MLP neurons of a small language model. Each row is named by its layer, matrix (gate and up: input weights) and neuron, and shows model dimensions 160-255. Each number is 500 + 40 x the weight over its row's rms, rounded and kept within 0 to 999. Numbers have three digits each. A neuron's up and down rows have the sign that makes its largest values positive.
A block is one neuron, or neurons of one layer that tend to fire together. Before each block is what it responds to, as a language model described it from the Wikipedia text at the highest values.

Description: Mid-word syllable fragments. Word-internal pieces, chiefly "na" (s-na-il, recon-na-issance, Dy-na-mic, Han-na) and adverb endings "ly"/"ally", plus some table pipe cells.
L4.gate75:533462530526540512537486548481489486436460523518457520444498500429505514459510445507507533522545501527430487464503441496553447486467493497474470561514505513481499545469408551506531440537518531470560472531508496464447502543479492533444472516580453511501527521450433493516457500537488561590
L4.up75:516516458481554510466460572554521442465444425528551415597490532498492502514486488537532547467491503497498533524546488609501505515536470489488449593499487534503474522458495557484521420491490488496514543472546488463513528552503511523523498496526460543478576546442462486491549431441424476490
L4.gate409:454562489455490491532390507489464483529480554525518511532430467485488437445456457540484579436518460522494543550407560569551424531485461521463537520528529456518506543468431552480456500427611520521419548451552462509419537437528519518454485398489496515528536505501451521492537468493535445487
L4.up409:497583477451475551511397476559450536525514563483461502534411517473532458503487471534551511409563414549571542494426518486541473503503546511450562582513496490491524481516462553459460443513514535495495463466563413472491503475539476453516476530513514472492516497472468450494501479484521507513
L4.gate461:475493501538470510536476545479560553470584572468584510476516368517479538495457535521501530544498465504489476507572497542500502483420556471506483502496508486489521514442497488450437461481486453501452496505477502573476486486472537566409486528522439443480476473407550453562491469490485557499
L4.up461:519527492436459463562490511488563569510511478513593535493431473507478519543494489539494542464443458511510449505494499572507543464460544478571486494520483546487518508413500463480374515502503463513544439481524601491500484529558542519528485482467501492480520529501513428542489524479508538523
L4.gate550:529546532496580518501455552559509447448493535525380571486485533487477497548505503521488554477538440468498511590502491508479469508480458502476456526488462505591442531526493513455481480592544527546499446505495464524521519480555502536504540423480459477516547454474463499515513521523594455567
L4.up550:553519537487584475556470462489424471506498573547511572462482578509509457573505529572536469420440499469524551519496369484473462460505484522489479576482493498541558566506460535543463507500468501516519505439520430489548472543549525498471506461509487518461512504577510504494448453453517434585

Description: Article-subject category nouns. Generic nouns naming an article's subject, right after "The" that starts a new paragraph or a section heading: "The film", "The album", "Early life".
L5.gate90:427598527498488513529519590498510530531501563541452495554467496593493487509468490652493495472529530513498500484482493487601439461532493533402518560525379503528495464494497526479557471500485509516490501488461441558443599509490522564504507472545571466502550459503489498548541485637551483566
L5.up90:468562464512485532505495542478497506565468509539485482496399521498492519521438577528556476504527516435456477516476483457490394491485496565462537591440427521518548413515429466498510469547485532482488542453487442466437518508521487582492488504530537493513537487487489520560512498555529513495
L5.gate201:526435502478491487515503477552444392461512474482532482575504518447489543507511415484500485531449441509463531507555432527509528496472623508449479506561511503548581485534476457444446504471493451529502483458498512442448528599453529523569502481501520545552511486483447489508542523565547495503
L5.up201:487465489495481484417519452516483492460453491443488506472468461450499525435421492513507465485559512510504516461508499437534526498498482500479469544447557411477584504413491425410505498541505554462480502476506507552489468470509466490572489523484501492534450505521484530553448486519449437501
L5.gate253:591523446557473563513520513501514538536544460469407626515590543448508456471497542493509508463476475529444517479474490470510486498468542477526494583516490472537525518453514477486510531512518493548572480461437539486511458417519502512490516488540502546505518518507493484494542512510481513498
L5.up253:543538528500488472484501507542473487516500517503499441549514565486526481522500461369548585497539509493499499526483509469545569455515498513518529452455487453532484445503482476466487551466463513513495521465527500510414444443479498558524517492482488441454523659499483485472436441465492516478
L5.gate290:468501530510429556502542530499442538486551550493507528416508527505467488487500500539424503514533485586494494528478539538503504483457514444470465417519521467521522455480577489450469535384460530576466543445503511578525457497504485510582531465517529559442463479515520480624458542511455477475
L5.up290:397472450463470552445527445458553491535513570508528473495552560448555485519453473473477505483498550441508516531448460376464458571427575489467520509510506409491512481515489486518482502520463497504527510434489513428427512528461540409524513510493495535480457522515571522485493524516422493450
L5.gate297:544518549433488537539546500571632532454547578534508521409459441587482477473537527589519498516546525486486575492469543393502438485470485573477519546470561451465465525518492502470528460501519520488498484487495482537553544517464513491461506568479508524443502500515468530572549457510490527530
L5.up297:524498525425489477540458561560500532434500568462519465496547567461531483443431411482464498449424521559430531545465537436467515494518558480441463531555509432539505423521545492490555466446502517523515542503465588479438511477448521472505558543489511454449541473496489526505553498549456529529
L5.gate516:516488500477482534516566462502477550522578548470536546497498479511446527521436540531538426461567493523438518571477529534506505507487467550517461537524509420495430532517512483470513481471464517488474534484483602527491526450418551395542558509538504473508497540495512400569513532512501491605
L5.up516:465462527519460546458478512524486509429436499506499505539512520512506478423447476397535438488483509485483582519590489491402481490534502541541496560509541512489531496425541489456547524492538503491498496495503473473467450507526504541471445487473517520467428529498533570482485487533484566438
L5.gate582:457519563547486530509536498550528558504565532543555470494525573533491512473496487454445472508480492550482464552457503487475522524494501472445481417527463445443464508493560578478436517489502385549491545463498533534429538534477514493562436503538583542501493393509566447539488502469493497491
L5.up582:472503483505467516461474518466558519451444410487560475439548511540450501513458441482520493452495481502540452447531491421452537601551525497461452539460485427473391500418515506484514403498481531547507569471562435431519515448471481568508516532457486554486455501513540516470472509549459516436
L5.gate608:475425588556382494510473512531480545491457484528460481505531483584442506499503480463503461542457447512466521425539530484438530513482539523511471515529510457510483527538511501462527540389484476484456495428490525442527471513470566541581493484507491588492464529486563510484495459484558472458
L5.up608:538499528507419597532464531478500442516518513447431553465497402490412499461517495552517538567499419598448580499531539463520499517450514484435517536543453460545532512481497589507498577474474496500487501499503508483509440464481487531513465478504478553442522520487537451469476484525462422481

Description: Word-initial fragment tokens. First sub-word piece after a space when a word is split into unusual pieces, mostly "us"/"ut" as in us|age, ut|ility, ut|erine, plus bin|ding.
L5.gate85:448519512485511532475437503568504465509491552500464542523487526477431433472487480537582490537470505509503574543508517438428519486503566477369489548579498514516532490527449521504517545491516496531502491472503505516603506566467505531481485513445529483438540477441474446519524515525495513507
L5.up85:491507528506522422490481554550520500573491453495549559560488587507497420523472549556452461493539505469489504496480453426495457495472484471501474484531493540464497543472486547500470479498526537497538483512489490487522517479483517589459445502437474495502528502475488503471506490505536553535
L5.gate121:470539500483480434454509521459508568458487586488595492476483479510473458458533425502423489571522532510474480475419556462496474482555450460538540517482532541493548527551513472467500533613510516442499511499537471550582513508529513490430517559485558455453486470524461486571544454498524498466
L5.up121:466532566505496490390548602439472483492528555508554503497562517508467482456438503481452479477503489588450531525514479524522554564514492488503545521525470520547557494521562569560491461543509523502615479418518482530510473495473519498521504531557480511505504543587562438507453484512463455488
L5.gate189:512549563475530494546497550459576502454545455536544431463475392498542504465482552558475551504559504531504456465512526500497558575502451491529529568535460478547548557460485494521472468521554481534510490497527416495558424439480508574476492558465528458492591521590526471543481480526532464540
L5.up189:463478565488548459478461576530533467509557472457581517566494504487450501438500522467505432491505469511478502532485548485429625489493557425448439479555482523549526462499543572534546443520471533492518523445446476536489524515523568532486500554525576524413427444558540474501491532511513559525
L5.gate194:505475559533480513504504566477519535490556503562513469442517513526561460523565523529561510533503505460497507381474466540423549508526550498466445502509522531515588536571516494473572456527487516491455533481444510552553554519520573530493496478547501550517525531564502510541539476501524538571
L5.up194:486478588536438469535433536458495462483519578536512527489493505473536520460526509512497474524511480555586495516466521618492500502478570536537500523493449582513487433515521542497554498501627447507530501494498461487513437545441462509586437461472519570466517478516533559485454505514515474525
L5.gate243:469460555479519569451486582514508425557519536522530455458466530456494471468517487561455424502466423596495392475444431495447556484534509480451431508499505562544480488503439515439589410468492472590512456518509498508591549511480467525450471495513551490482473476476492500558509510559525558543
L5.up243:478587496511476530502438505497504552475454577480424478463450516501568503477456504523509515497497576481518537452468498563480470557537502547483439529452433495505500461467528449523411547469522462469466520485514465479464535426587505472503495456525525501420510501537512493425479470489510527485
L5.gate403:420549443506547460541505514482482486498503532481449597489448481415508515510471572469545511530533571522514563518437476484547476571520540380486509506558455515449507464542551507486395566477560470546477481528453482537529554478503503541491428431529557531455485502559493503489532547514538500465
L5.up403:476547469498531473474476449488501479529443468445451528495481548485491450516513463519538495494526494488533485461503515474525484525527485512452526520528502495572570532451454492474504462455509521504504540508489452456560590489503522566447590537625541475450466431542536550446499524568529522558
L5.gate609:517524469500532472480522552465492551475528452535500457499493568502535406519504502590531532497538495475503524495416453535461575456502558517516481547451524544540505466502478511569516486557487417587505460478477449507524518503470481541540548464535540495483523476529461451486442458480503513574
L5.up609:437563461455451569543503447490493451436494523463478491588473458519490498490510548582512521502483497513473494493509510549450630559465417521505571552426523562510428462579446521511426503460456543465518559482508475489468469492519542423584519543461566510504529462453463489501464487508475478551
L5.gate612:456498568480519501501504494571520469555554482558429510497475474492434504431506567475480568454504571538506589468519492440514451542495551502504491546432544468578441468406450517405540450483515544503475525508472490488513467536476484499500461487507474402477490495516493530490524480461555458557
L5.up612:491428568443561522531526602448463546556493512454505489449539528480528531509499506564450530434484490522475522501455494481455520528535477452431451464541486509495517478490568541481458450483472537585512506487485475498481528460475504508422486585490519427427405486479559495572519472487515548562

Description: Name-opening word pieces. First word pieces of personal and place names, especially El and Al (El Salvador, Elton, Aleksander), mostly in sports results tables and lists; occasionally digits in years or table separators.
L3.gate97:468456561504460480493493547523516534413469443511453507453543497511475512466496501535530475498508483404504473473518509555489490555502561499497472516459536563516519575496508458398483543419523480503479478522500504533487480471493574515547477432505487545443417525508559563498489439461562481481
L3.up97:523526500486522464543496459461544517530476511530543470601477465498520504554517526487543539508518513553470508568432525528519516500499534489539504475452551488509450569490461502431552493424534451534482437482437520525516589506554488456528405515416473521517480499595410521513471469487498469518
L3.gate212:525408559485508469568533522530523474539526438504527544467512407487431561498498537521474517562513494469497512461462474492524511471539528502526493501444502465528478458487473500456537524459526539532560489537592445507440414449537544489540532421487482392529472444397478563551494561496482419553
L3.up212:520423554502570469536523517483574508540485433520492455517543522476546538526521553471456476576520503507546506491475484560499492441551523484523504506482529403558555507486498450539579477443452459493560594534498476481452475485553489519542549493476481503563476433497496567542499494503479506561

Description: Ordinal and position words. Ordinal suffixes after digits (2nd, 3rd, 18th) and position words like second, first, left, right, next, Grand, mostly in tables of places, rounds and centuries.
L4.gate240:573545484509487408526505561482464518485510502480567538483492433530510485560483451524478467527527539440518501473514464549501519504450523522511445492485474500515522566411495576514485538454515540463548511539544592502489520520485514497483541497460446427431479506467530518502491515510503505558
L4.up240:384535524388502469453525549404437443444522500521537463486567464501468488483438502437489538486517463470593451445555479539513489498531534489453519577525459574469439529479519554540527535525554515522400432507485485492524477529537525504515509454445589553460455517527483609541517483489570510476
L4.gate263:478550478478428415506522558506506557396566488476480537505455470505493473523465442511498507513531446533502465450502501512536551503510518511483505503472455516462575523524461531457540545441533516472519493511483535560563495555471521516459498441505471491486455480521504526617537506518508436498
L4.up263:460570525535439398497407557523506500506463559561518509482469416503494462556474518490511512425492555463529468444539451491469511552493468547450536469492449513474567546519505504510429602463545540471505420519561497465559480535490537461488490394514523525521456494516505526526545491531582497432
L4.gate315:371514524488506462455439497498450537489491547528434481510435517501566529495512475512458560450455552486456497534514391540436505549475505458559545464498420522523480557553581532553443506445571534445462510525561517508447551500485549462534482467500518418449501509552468497527516516451568482516
L4.up315:540450462552477417479481466502470520509475583488474546503415494462603487468535447490546583459483590526462489496577430578450509564453542466509540550420523450461507536507478530479510527565557517437523477491541534493555466515469490470460419484548444545454478510518481431546533508501526446490
L4.gate574:533554509513378455472481591505461496463509480440520511507514525553494395484512475533537523505438476518429442470448458464495549521427500435537479490455523550525508524441440544513640547434481510471432490534456475508571466539519463489453509482496439506459482489492511465511497519465491394485
L4.up574:510603483478484448483506583487461494487480477501512512570512515460483489480564468527484535539451484481456496529449490441468531532494484479453511490513505487562545467458456545526559568503542507543519515482462474472545471601496436566449459528499478425459511509485555519565489465487471493448

Description: Anaphoric "the" nouns. Generic nouns after "the" that refer back to the article's subject, such as genus, club, film, island, village; also some mid-sentence commas.
L4.gate162:509389552422472512448552474513522532530516473460449560519529493492484426486549536532440579482541482514559501515437460529491492460602495422518456446445558479566518471433545477512581547425479495497521548476516466511522519473535445505436544539476565473501459542509558550471569490496471480498
L4.up162:532443519468520562513539453532439466519446549550508463560587451530501490531537471503440511436522471472558479509490504487484457520520475461493490452565603554573529446510493512431555479533502549425504499473522431464522515541581454513512494490472527472525548541423522567469514463536432498524
L4.gate362:624522486475524452530477412512535517466507484532466578487504544536549508471491480515558479413564546527417534483504528582551504527518489455558520507528521460501494493444559541499501476503471496503498490514513511564540537526554554550520515502461551522532475425457597438481536500459498480569
L4.up362:576549491466480536495535513491550493494484552529443467459515519504453519487562470485427572507499511469560498449580477509578482435514495497506548453474494416535459538496515408507548467435524482535520460538472527484535502478557504478554512465514497459546546527526466473489454525531497544547
L4.gate450:520532486434473501534455498553514492476590531455488520527487454575454403499449505586562476491487487524492538518483502485524489444549530487462509539495475567491481493518500520485532498498487476439429480503497560474468571398478517457484513473503505462485532496532457452575556418579566468630
L4.up450:504552471437497526519512506555523501527522540436472466513467525531480501554492555581580440516494493514515528487494461470525472490573562542448505537500429565501493439478461475552528513525501428437462461480482548387507537480471455470501453535493491510465580543563491468566548447591544489529
L4.gate579:539468555398524512569440506515513486519494434556544573512566464500436450516470443492476506466528464552538422488544519500480460445631429423532477488466462532487445478461511543433595466459457493446453450544514473449511523456520520489517541453494533498472470512532467485526544474576527505526
L4.up579:504482505391524491581474455496561561540446482528531555390531516513513526531459492517545484472492465537517460499464484501470385500598459469522483465487467487465488434469498517524496502435425446534445463463497488457512516510551474509511456453505501501457452524560521531517506486505475511501

Description: Article-topic back-reference. Pronoun it or a generic noun after the naming the article's main subject again, e.g. the town, the city, the genus, the company.
L3.gate520:534456557446509530452516464452534572457620474508500416479580475563490549534475568521590531517518513492494397524474468521477485510474478466524443550483524444553515515438553500452530529443466499503488557470479436558457521448493566510499559540501506498445462507469570505517498472461524453551
L3.up520:479428558529546494517488510498515536510538482485486405547527488484463546483478531487512554482452494541473468563507422494486457527507513441555489504568482505572456511394572507418505511476458511482498512491499419555453493450506564474542534486515536499516517423510584511515497507480529454520
L3.gate603:445475522451472472537458476492459595539553515525555569535575458498450499550462522480498475508582495542512476520450478451460501449546439463504474444518513511481464469512534460498572491404463510500499546497462407507499531475485533456519611502460496537565521503490525534482467450544450560526
L3.up603:526496514474469540548496498523489520490561509573528466534510468422492458459508468457532544487470573537578467559498502547459427552520525509505488465412457523546591517543528482506518542405517429507482509492494571544449581498476553460429454503528462447497494485511511495461480504500517500542

Description: Space inside noun compounds. The space between a modifier noun and its head noun, e.g. memory usage, food sales, yellow card, hip hop, or before a number (Night 1).
L5.gate141:508485474503452464484519458474474562520529443462488489487516429500488522515448551506441549474535471548417508430519477473513449527523472491544475558476492420488543499493470388505460536533499478472464509476499541547498525555487533474488488508536408469517604507544432531522439514453492466542
L5.up141:548414454479508568501528554528394513553471533502570517487509452570457530476497465465551449522499465456532428558544440435486440430492496447479466509564479496521528474493447503437494462523518528511468440530453525483508532549526497512493537560544547519575426500395479535509542497519511589476
L5.gate220:521441517543551489488494537501467514506566473392452521546549533510517500576525551405464508517479519615489535504460581514481538560571495511556474522548493554483435478496524474534522562493505536463471488507497432529548482513466526453505465512521551521504457501496601537488469441460476515505
L5.up220:589435478533488428515479482482488570465504486505512529478522457542489551529451536474515516531494517522540453502543470464410509536456489451549504444524490452523437456462528487570540524535521466440486470541490430456480434582539517418522562547516500500495468537486522568473488430458450503477
L5.gate284:583524465479583520470470472565496489509545507472513572494522489538480545517586470511522478526482512449525454463499466510464427464412541450519521475547539524443531479424531505500497561495461469540523521535582505544553464474521523406526541550559428541464432468537456481443505467501499541520
L5.up284:504465519512583563506550487566515506548506529458478480494490499445519543509476517439461503510520596474492569588452493526484464476497473537533574498466522450476476500499512521458516485502558499517522529553499585482485409452451483446540457510537522458456537491538441528458492455445490513432
L5.gate455:501438511565505477487433527527475553499533528476479477552511439526428554427476542445436492433553517463496489538491455472559480504481555493578536532553486508498482486449484472474511490533532558518386574496517518523543481536476571438517436510505454489519438523601478502509485536427529449487
L5.up455:446435497473457474526513523548520529454484508520562484465571452489581463465379471467480496435448504513493395468528521427467471542527472442467522508502469439498547423525477548505503511471523586519546450492479562476476498472550554519544520500462459508551502516550529500526521485505485499434
L5.gate488:500524509524516427616544472459479529511543481493517563485492444524432470468449475565460423485545505459542534430496484495499463536442507471497480449489519469392520498458505537536485517442507410533509526512519496534489570508479542463475510502494576564421411452513594513508468518523597487531
L5.up488:564448466514442519499644472497559505468513532499418565477506570478478582577502478475557544541504478595541459513507562509470492499483532478482510459508491486449528470458574505504527509463472564496415536509557508524559447416528466543508468493508542534458481513518526503444483492475503469513
L5.gate611:442571471488462527496533522536514433517500516506444430493522533496585510522509432538525648546455517493458555491476496530423479455454538477469576389566498487495538524519486507491483537458447467529522513496603546522549557560510476511483459513511555541513442492513555487526463531534509501496
L5.up611:534573598508467459556500424519548459531602497558441526452529500585479547502508521460482496531411506498540502479530468482558481458461525467486433450510505451503452481388556482503506502472470446540487535459474485508481497526552532471518530471409463574501484462522552481464457504441548465526
L5.gate668:471443437604526470523483489520542535501516491494522457533473480531487514442504457521476501500523417482476477484503452472546449452514581423551572470528445479485535459458547478515444500550449455498468502459517471546485553463526488451522488491515578495431492538528550481410473486478510398490
L5.up668:468480531490489573551485525471519486583491521557499492468502503573537596557445482516503468484476512527497466528512392545486481434500491487565469474531524431551528504506536441562496494500415476471541547500437524513454528516474590483543461515487487460476469503539504565521489514474500499583
L5.gate700:629551525509521480521541558467441560581519450486489522517533496523496452536523525513513521488460493540501544561505455531446606425481521429535486452512494451588606454541462445398484447509539499551518530508478504571498446433495470566500539498548517507521431517467435479523539510475508474567
L5.up700:491483616560502515532478466484548472489492522484492453537552423457497562467515444459487562446534479474480542492518456557499490563541458459524454575567462475497533467454454535509519484526530502461587487492539543480497488593515492483463525487510437402515580460491436530531542510394512484550

Description: Split-off letter e. A lone "e" word piece, either starting a word (emission, easy, equipped, e.g.) or ending a split word (Make, refugee, decree, note).
L3.gate646:481516445466504438451461529532556500479449537462480510526471551527525398489442477541476524408476542467497600566499538439532491473490492472435530505560522502505523464492468521478463511489539580543419465467516442494436487500638511457470462417478520474465493481485529479518527469521526507499
L3.up646:492532438474516456457472503550493475484451537419436544529485503495544466489446518524496540479478539450541541524487553462533462461508523441499564507555532559472538472479473525449479505500539532545437476465529406499469433524607519487473421490453546482450477482501582501433491483501507498464
L3.gate653:546548533499456500462552453516537462511528508437467533450426497528510457492519554473515555537484524413466472545537518545496507493550485553576537598545515515439492515453470557494466492510593541540497494472486457498459533437589498437545551444477466502495419470499366503518510564398499530477
L3.up653:528540528481486492448507475530504501511433507423502551421451557543507496462477557481447519519486474468500486451534526513446471427533487538551505572544572547456479460463494515513469497528532512592461456428419470451487521452552513498507589453472472514488456541547476573509450547478479563473

Description: Compass-direction word starts. First token of multi-part names and words, mostly compass words (North, South, north) in place names, plus single-letter column headers (L, W, R) in sports tables.
L4.gate36:493483546533487498512501489548528615473495497543520511430484434494551423593488534491477491476476537507479478561554562462456553492605493515477522492417456410414522490482489521534495603542441479516497531532485471479485516504472479466459472483531581522547482431515494517478482515448529451516
L4.up36:527515504536475493436475475573491476488511522565458498421527475395492505430488487536466603447461502517425530516501560488515517547567554461564454505528506511443527536544552534485497446504501503506512419439515539480538533519466474459544514482585506504492472504568432440506482578470488518477
L4.gate190:499525485512475440532492523492541465474522442503486471436415495516503415461481489471396522478512479539480478514538477566436524519472524438548476496484470475460504510522548528474516496489442446534551459520516483542518462566479541512570523420515515534494513508513365418467462562495540501578
L4.up190:507452527492507447496449459532550488487482437514422518439412469494498489460486515495494526471487484526469498534464461532464482535489525497520510429469475463467491496503593519527520510499442527499558466457477471482508485541569506526529528482498453497505513540488367429511527557534518528506
L4.gate398:516544496519463417474483520487547491414470426448515494550451512497453466482545505491470571450527453511458511545500529471480516516509535522465491476523563515503477574562555517505546517473522554494509472488559472491533498467493546523529570420472463469492543505480419455500540502465558495537
L4.up398:488452490495478415515482522553568479422434470491475493505432517511463523486517496490471532424473430502438508531449532481529461537525568562494472459524560526503467493542577480477514572490485545497551425391580452495499495490557450534479531423471458483542574504466396505504512481475494494493
L4.gate483:553507505495461492447534515550514472478562417455529545487492424559499513523528472496528518449466540546471544492506506502439550525492501469494542501417531554589515490461564445501482502463491476536459521465521564504544521423486549545497424456538494423534480508492513522518496513479550459522
L4.up483:472481463516488475468483525507465484451511481485458499549461529529419538487506452462495478463495522564468547505540513507503554516528500483466533533425464528503553449572555480535494532508538560537550472519489543515527546480558497554565514484501503472509453558484472485444467552496556498484

Description: Place-name beginnings. First token of geographic names, often after in/of/at, like South (Africa, Asia), New (Jersey, York), Los, San, and United States.
L5.gate1:430497488454496447483508511490473528434515557505501516473547485494533474512470389511432485526547465564489494488493540476490537508522467474484517456538522486478461554536567512505511529486586476560530492504510475548447508483505515567498513426493533484451517412454479451455535559512471516539
L5.up1:431447496458565435423455480513486511511429540513534538456523523415506499576513427509508476449516478519525505562489494445433543549549494448545520443506492469512481555583527515552534498494531526511566503467540509464408495458486474556503533515524526487490566470444498527472527529455427515491
L5.gate37:487437541484479497472494530510518546517427504458531532512527529418483497501509544557560498427463491514411472567477489484479521400429579556540515481597528473566509450484518520472491532550466568548530512454485506449453420409491455515589509469523544500528550581506523485433473485565445528508
L5.up37:463451531529453482467495537490497475448515468465452514541561531479510494535510608421484534492492522526429520460480522509542541459546517550522514486564504524522533472471522527500479504533486551527492541523457491485466470433440556549564486380512483560515484537538508525412426467523460443443
L5.gate174:594517505475452484572438494490510504521549498615433488442457511456472480496556490528521531504511543502411503515476502503468534513564442467505504493466500499550507550548462479489483502556599466543494481509513556483513426409487492484522566488557483439513487502485411411438545487449576498557
L5.up174:486502398506503449492548467485565488466537615540447479454573526420571456467570443557521462479530488527469437501527493505519499622473463511550437511524532487483514587488529498483507530499525421474469507503568603460516510503479506448476517477506533487554514504487443415446420461527529569517
L5.gate184:481474512502451420456477553477465497553472489511480498527527455456497528431532529420498565512459533529470567516497460493446552550433512519442527547522475570466503505563458456464491532501493460568484509489513487513494507534447516545516481480475530543511527496530469515497419516546443448481
L5.up184:573402540531400477580536535437507526461515550480541523498573528469502498469498475511469489437471539510503514533519501471491566486474485501504568503503537484463518442478490483528450519484488519549522495399460566515490479516544444533492453460563455464514492530565400477513450465457449477453
L5.gate482:446439424545433519495510572511538488526468539544422554530470518499515498470536465521509522510496491502469504434475501487469524592517510480446517487480573548484517579473597493488474495441521532553517523464462539506521440527493454542550512457515508504536457538568520481406479425506523528513
L5.up482:531452437510551477465476478478505559501479518514535501457413573467546462494519494532498515517534529471499489513474509545464513530500521482514461413430552552483450538520481463466464576466503532551559470462475418484476483541531550436426490546501494500555492523531462498511462480428487502447
L5.gate512:470484517447429413500434506468471539424477541445521479544529495454540425487507431490473571505518450508488507563474490523434518481533469450484507433558587558511498527493473528471435505431529503541439501610504546498449531480506462524613499466512495490497457485530467525479520515528520461488
L5.up512:471463493482505436457496538514403463477449523467462469509531573423594468526449429465558495472508547501545502530497471517403534587495446519498567504495499505583541503517540577434471446451472529523498546460444505447444501485477486531516462485526458482546543519554520475498537532453469477505
L5.gate562:542472509476491466438532584494473478438468536425508507496515517451481438500516496534450462554516440517504510518478570540506559513517509585567411467508544532528524466510496532521451539476491515500491518509481487479491472431534489543516534441540530508454475445519436464518508556520499499408
L5.up562:475474507566531538455498498483552517475398511529519462578492537363540551542537515417555511467576520496515537480495502535480517516509502549551487492481486506523509438480457480500545448504491488476606427503523473424448493442519467540511475566505593462528515534493465515463487501480460548424
L5.gate633:460543481532433407584485504513482501425494449524525537574573488468477443477572497498461510475487490485541453463472436557500542493525510428421461551508536515541564576542429559482542560470534537484486422480518559483539490539557533450349505531513473445566562490497443471535475508509515453517
L5.up633:437481499496408526459492500528507560417462556499543480492518518405536438509540529453497506465494502476503518517463570505496564474496494472450535550500524583558515569560445475522548537503510551483436468470561542494603475475496524485415484488501499456489543461511467481507448511482488430490